Weights of a small GPT-style language model, trained from scratch on English Wikipedia: vocabulary 16384, capped logits.
MLP neurons of a small language model. Each row is named by its layer, matrix (up: input weights) and neuron, and shows model dimensions 0-127. Each number is 500 + 25 x the weight over its row's rms, rounded and kept within 0 to 999. Numbers have three digits each.
After each neuron's rows, "fires on" lists the tokens most often at its 100 highest values on Wikipedia text that the model never trained on.

L8.up1017:530529538496530451500506527505515537550522540467498497506499521495476513519483502561529477486464525520500511490525484510478460529471467516518484536488483525486473499481487492500516493487514502535511496493535511511477485482494459465504494496516485456470480502515454550518487482549545490515459526500488493497498517472466470465514471519515492481515522527489502500499504501486501515506518
fires on: "'s", ",", " and", " &", " of"

L16.up163:467459506529514492500509542544516489484502537512483484498539518535460516473476470512512498507515495501460513484493500474500481508473486477497524505470496471517488451505509510484552506487481505491478537507522487499501484477529468493536530494497468553511518489515531491522497512480488487504525472506505539498475510519480477483532458482485498543504515496498493560541462482489490520538502
fires on: ":", ",", " 15", ".", " 7", "15"

L9.up587:537508512493514519511494505465439527485535476554517491543502501536480505474492509483488480476482518494501495467480505550457495557518516477535510543473478541529497518522463544538516458529522468497480455526499508526475495468512523443521485457534518485474497522514488539501493498522498453521476496507507536490501484470460501522539499437465495520524494493507471502509490490501482496509527
fires on: " |", " of", "|", ";", " the", "\n"

L7.up1068:478496490487508448513441497519540538533477489491517537465555481485496521466486544490513490468476457502470497561505539520486496489496488530483515492599523466519510530465499487556510517485465487501467520515530516464490521501490526523503502512507482518524514513471470530466469490536528470526515492508494529507543518512483517484505458446525483490488463512484463505526512495452485483457503
fires on: " O", "O", " o", " U", "U", "E"

L9.up596:498496466468494529528435540518516503532514485505468501504481519548502452500501499499505521478507464509471444479474501510547545526487453510503496477488481521543483486507470474522480505536476469495433501520477457529536501481500482479484541527537524506505487515492535539481485505534470531480535432534481537496560505512535511510490489493520519470489482447501501468512470521496491495505458
fires on: ":", " with", " by", " is", " |"

L2.up1032:481505522515558481490466546536499503517523508508495526522483508471522533511483519522497491481525491527518470462515493452506494471497434457522504523520485487487449518467469473495520463511496536500481480497490477504533485519529521502466501517467479518505495503474505506477502525519536512471503504497549484513512478498487480494458528517547515506479466503488476500493474516519462490492525
fires on: " land", " village", " farm", " hill", " settlers", " roads"

L16.up386:508502487501464533519518478516487505532544521544482483529463488458525510513450496435497475499475540483488511496515464505510556502535474484487465457522490514508494469456463511522469502527477530490494499503465530414520530479516495479521502542540499500470488490485527508525484532485476496448503489504508535538458520536507474521491524501530490514500506453515500543518495501511468530492488
fires on: " the", "==", " one", " a", " their", " −"

L9.up4:484496553465512511488536524538519509465516535535489511496506503502473489505484507541525481507465505526517494494457474509506478528450540535513470546495466515517522481450519504523529514486480532486477552476508499471526464475529509473520541508483498511479542518483455487504491470471493492523514477501507530462479548542471468485504502499512500524519498460503519513528497488504497501467475
fires on: ",", "8", "9", "6", "."

L7.up1048:457535547499539443521488519497510514493523501512519465529505477516540458535509501566466486469481512511497523556514492512517467515463473456484458482532494480490487493484451498537514519479500490521473527508556531516502480460482524517527495499538491521497516492484465500495461493508520537508514511517521553499496526502487486505550513458465515545499489502500491511525494522498457516515535
fires on: ",", " and", " after", " but", " he", " before"

L8.up1134:457511516471516452483503496488513484524496520520494511472517454538515460476477496520494483477443555478442499509525507479501505498478500504518504468526477490500497487462455479502540507517491507529485535472543509490455501464525531538532488544483497517558484521479475483457493510533482502476530468474544496488517478525484461474529496481510537513515486504449507499542492487494521489495498
fires on: " U", "U", " code", " US", " SR", "US"

L7.up559:532493491540494509459492486453528508492512491491505502519458487495493484487502508491499485491553544495514495505540482509453509506483455530470464458473522496520492491486480510483518518462497549459485517456504518498476466496484470489468523547474498509486503520498535529494449534504508508502527494537498453498494490517468506489468459446478481488556525499487510465481462479530515465490491
fires on: " an", " a", "'", "á", " long", "j"

L8.up333:515441514503521501478476536499494466531514509479526487486497555511478479503462470540529499491536550521488518469460513453496524472472499496539508505453457494517482503528533490501474513483498488511483539463485549501501483496535499515462528520484474532518482522487513463493529509543483462488497495526512548439501520507500512512525451467489486493458493466503515483480516488527508459495523
fires on: ",", ".", "is", " who", "iss"

L6.up793:521511540514496482476535517479514490532526498519514473542518516480524473476502479456487461534531508490491516513532454526488473475465497516481472426485463474469518496496483535480473493492485531458458521470484517458503466517485503488512500494530519494516490447516503535491488491572515560509535522498509514493498500517483524504494494478532492510535534475504452522509489465547515471498520
fires on: " a", " from", " an", " her"

L7.up1182:508504525473463516507495539493495520521481472468458479500517465470542506512481474443494515517518457478497484519497484502497465522495478476519500425518525532514485466512498485472511487472532509501543488518509520472543561460471512484526501522568532488510418491456473524474514531475502507453491454509518503493518532499518500542534514505542465487484539500473481510513508495514515477527529
fires on: " the", " |", " in", " of", " to", " a"

L9.up144:463484496506471520526469517491535500472439525489436520504529503537498483508510465500456510484486535493482453541519466518454510495504501470518524484514448525485512521528515566504521493479526464498515469461496457505569509503488488482491513481491469468492497518550496502511474514526506495493534489497477475476497526508519513501539503511520473506544476486500505495506524486450454487499482
fires on: "==", " to", "===", "ant", "yn", ","

L7.up674:524512516523495484486548490504517497515533525483492460450527551560488467484505516536514476491454514528485516511515464454511491528497466508508468521520501510485551559478499489492477480496529463494510509523491463534466479499494483492493512453514525497474491506507502531518503525517492473519537540519519511485511464517483480488553523493473503501530491554493492465510522523503524500481484
fires on: ",", " and", "\n", "'s", "i"

L2.up33:438462516527473527513464554550526524556527505500514511475433481490501498489520477525505527501477510502516463501497500448480489496499448489483493511529521490483471490479458527524525490543508478473509497497463483467517534490500537491505480490482494483495521496495547522455512495532544514531503497450514468523544515499540513497481498491551504471482490506556515552458458544524510451498525
fires on: " region", " land", " site", " areas", " area", " hill"

L16.up751:521511548547478499499537520497494529496437499491481498533503498536540513477515506494520530511527489550534483501502485528498489457503514526533502468512477486502499517526491490484464456495501488458523519532499479497543493479490513503483542529467429493430462534526484482493464513543483508517524500538520549488508479480514487519515517440541488502520509499494497504527501567472474446501509
fires on: "===", "==", " r", " was", " ="

L9.up505:466485511547478520503457529534508534534482496474495508503488511530525500465507471469548449478527525542477474497502483454508527538484500501459522465488501521466505468488494463470528521528533481501520505564467459508495498520518474506517508493502504488503511482543503490486481521505475482493520485517494523542506500487494500538525491493530486510501541476456506537508455458487494495487544
fires on: " then", " and", " but", " |", " to", ":"

L9.up955:492495497472500508490451481529487532445501477485494498509535489499519468466528495470533479468489498454471505534482494515563546494497521481491504530468493472525476486514494481478519530497489492550430524444472477501481500488506430506490541511517518513522493503516499503482518454529441521482496474544465512506506436490513523546542470476496493510489553488521486471509481504490492527502502
fires on: ",", " is", " was", "-", ":"

L8.up903:492481516483482461552500501511477533468576517495498489506502498485522504485522515527507482475523462467527503522452431511513472470512533467510510491531529480507506513491496535533472467474523518481513496494546499522487500499490493534521484470490475512486442500524479464522527511462461501532532499504451524457508494512501515524515528518498516537449534511495543519512487540520483515487543
fires on: " points", "–", " as", " rebounds", " assists", " goals"

L7.up155:466486478514528516507557511550478500532476519484439516483482478498536502497482463520551458507526490508514480500499497473471519502533470528496488484471500492523512555485477480495491494505522489496537512504499476490465530509456485522530450500526496465456512476526498535536507501485533526507497436515560520489519476484496491512508499448493496452503503507491515582458465541472488497474494
fires on: " name", " time", " as", " position", " title", " text"

L9.up11:502503496492509521535499506511506495524467501474491466509522534520494527528456524534471497486480517511528499497480462538496443559518508489476513536505498496520489487486477470491491478518511493475507467523487497511514453481538488509474501470474481477487495469513459524502491500479544486545546502538478511482544500503467492520528528529469506491496516529490505521516485513451495515489495
fires on: " and", ",", "g", " |"

L8.up376:467458506523526487477486507482498524511503482501504497436540539505475487532481494519552492523523481513477493535535467483515529497458464503474459489519534561509438529477516518508495543475553465484480537443424496510489525516493496452516499485531478485446488510523474499547509495480521539504490482484489494515488509538503540513478477466525514506545518494521484526516494469467464482496453
fires on: " and", ")", "),", ",", " to"

L9.up602:483493473494541527493515519510501526483543505488507471505469488469500515522499488517481500496502532469534484517487520509517501499503472477526463464552470506511510478492492466511499465501494490465537520538514477487509493464505492470426482475470481502497511440495514504491472517484525465473536489461496515494510493456498505483524515499466510492462496490539527495508518517507551458529517
fires on: " and", ",", " or", " but"

L8.up1225:507481488511505461490478498497485491510485494496503489496477554529515520526491470490504509499506491527516521474479469500528516516500465482499520507492491486457481467523506491445493504481550522511528502457517480499489483488517470511471472479503485494483509502527488516514554494462460498482529472485567509487499520469485486496539509523519448534512502514500494529540463465468460519520517
fires on: " |", ".", " then", "time"

L6.up388:501495499501484504547541488508527469483527500500495481507509487486481519506541509492501475476511456521539507512493527543485501540525543465530511531477457483518504485477520518553486485522493455504492530546478462462490500509491461478480491471497533504493440525527476502489511490500496510550509496496469549459489483516486491499510538491480470558521497486521515518541500485534463533503511
fires on: " as", "|", "sum"

L9.up1258:478494496484514503539540569522460498474456500471486436509488515483499520548494498499522491503510492489526487491489475515510509529513475527507531479521492511479503474511513456483505556481490497535566478527443484494517474513526539477513488513477511509510495536465493476532516498495503531489500569465498460505507494542485508531495501489533477483486448499497568527525486502497451523440485
fires on: " as", ".", " mid", " when", " once"

L9.up735:455525523517507467467467483540490481466527512502521477477531513528504479516506521521491470513493492513508492489552484531507482484447520449494469511482513515484491504500503477478507504487537485482522530523477513500487564449448500479513520489521504473448536524477468526530551470487508511492494516525526512508483506519497462498449548477523532527487492513528475499466497467494455526490487
fires on: " and", " or"

L9.up558:494476483555500475521493554471528520534528506468497493507488477523475480441494468535467475513526527480472503526499516535491408513468464504495516516523502490503469506491484526516533456523523546485497517522511464518433492464482482487528535505466542505518497491535482527497472512520522460517479488471488495519515467479495543474534512494484499539482511512531524484485502468456494510492510
fires on: "-", " and", " &", ",", "–", "\n"

L8.up502:497531495467474540513501514509535495483501430481555489511544514498466468507509508504504509550512482506552520537486556516502539497530472485479518505555500498520529467418515468539521507487460480485492533501473493489463508524512478548494485507517505498495492503502491512456464466466499525528535473539499525478473506502417538519465489480492455482520472487485539488494505524538511501505501
fires on: " that", " for", " in", " as", " at", " and"

L9.up715:497523468483491492500505496501498457511516498463501519520491519458518525533501455542440467539476536512467493511497503526504470515522506483485456453503473507509507489468525502503461475484474503520515521495468521492516474529504502473465527470481514492489479443508531523466476484490555518507504478451529530490531514484555514492553473483519493516495517506509505511540502490507535484500497
fires on: " and", "-", "/", "–", ","

L7.up1210:504502510516539505497525528520468485527518503477470514523499525468537512477485449471480513505482456486478481497495499530482531502496500498482534481498528474509481493529457520447525498488485475474499493493464458483497484440506510502511500510516486495484501530444503490498479502520460498541536466490488480462493509505499480503545505550511507540504503538471533540472493502484470464450506
fires on: " as", " left", " Died", " replaced", "ed", " became"

L7.up115:493461495543498470536474510480492482552499478460478517501483497528534484464469497505479441440475513518479518499569517477502511513531490503514486510515507498507492513493474521508488541506496496500490522477493523485519525500525461504518463473474446490504548519481482464526511485504518545539514487506527505491543455508482521478497472516536527547495492474470534478497495495491532457510496
fires on: " city", " through", " to", " passes", "City", "eport"

L9.up789:471482497520558500472506496495476507516533519511532489536505477461505475531514489470506522465518504518477481474527455498483470500518484536500455544484510496477484496499533475502477545513486510477507533528455526528516515433483473467506500492498484493505505524474486524491535478447492495494481565547507449476490525490485491510470500461496510515527495487491473491494516508511489509505539
fires on: " and", ",", ";", " in", " or"

L8.up256:472489507496507522495507501507452529476504507479493467493481486521541472501474475493539525510504505504513512486566492451457506507508488528448541457490482507505455533493532463447469538480502478474513486474493514509465507503533497509539500533512530451484479520474471479514504523498468525460548496504469493492498515488512499513531520468475472527485500538477517515479478520517480487473502
fires on: " as", " young"

L16.up229:471478478469536511495510515504477528508573511523513492501494533512495507499494491504497500509467475487482446452556518482473520508439463480503483504538508497511524524509516473489502501490486532485508498491484483482518490481510495451472508510472494516463533491499455525527438510565502527531505489502487491512506497495478526527517491502485488530496548490455440490481504470467504492519497
fires on: ".", " de", " of", " ibn", " von", " Raja"

L6.up1:504505518453503481469481512492453509537516449470528487498518484518517494510457506461492467454506525495511504512500491494511433483498471516501493527550502448506509513462494494539474510522525513499501512485519522483543496502512516500535501487487486492490481486488491508530500471483486487505471478513489489481534472518480517490527467511554554528499578519497531507480486532472532498520519
fires on: " through", "g", "b", " to", "–", "sh"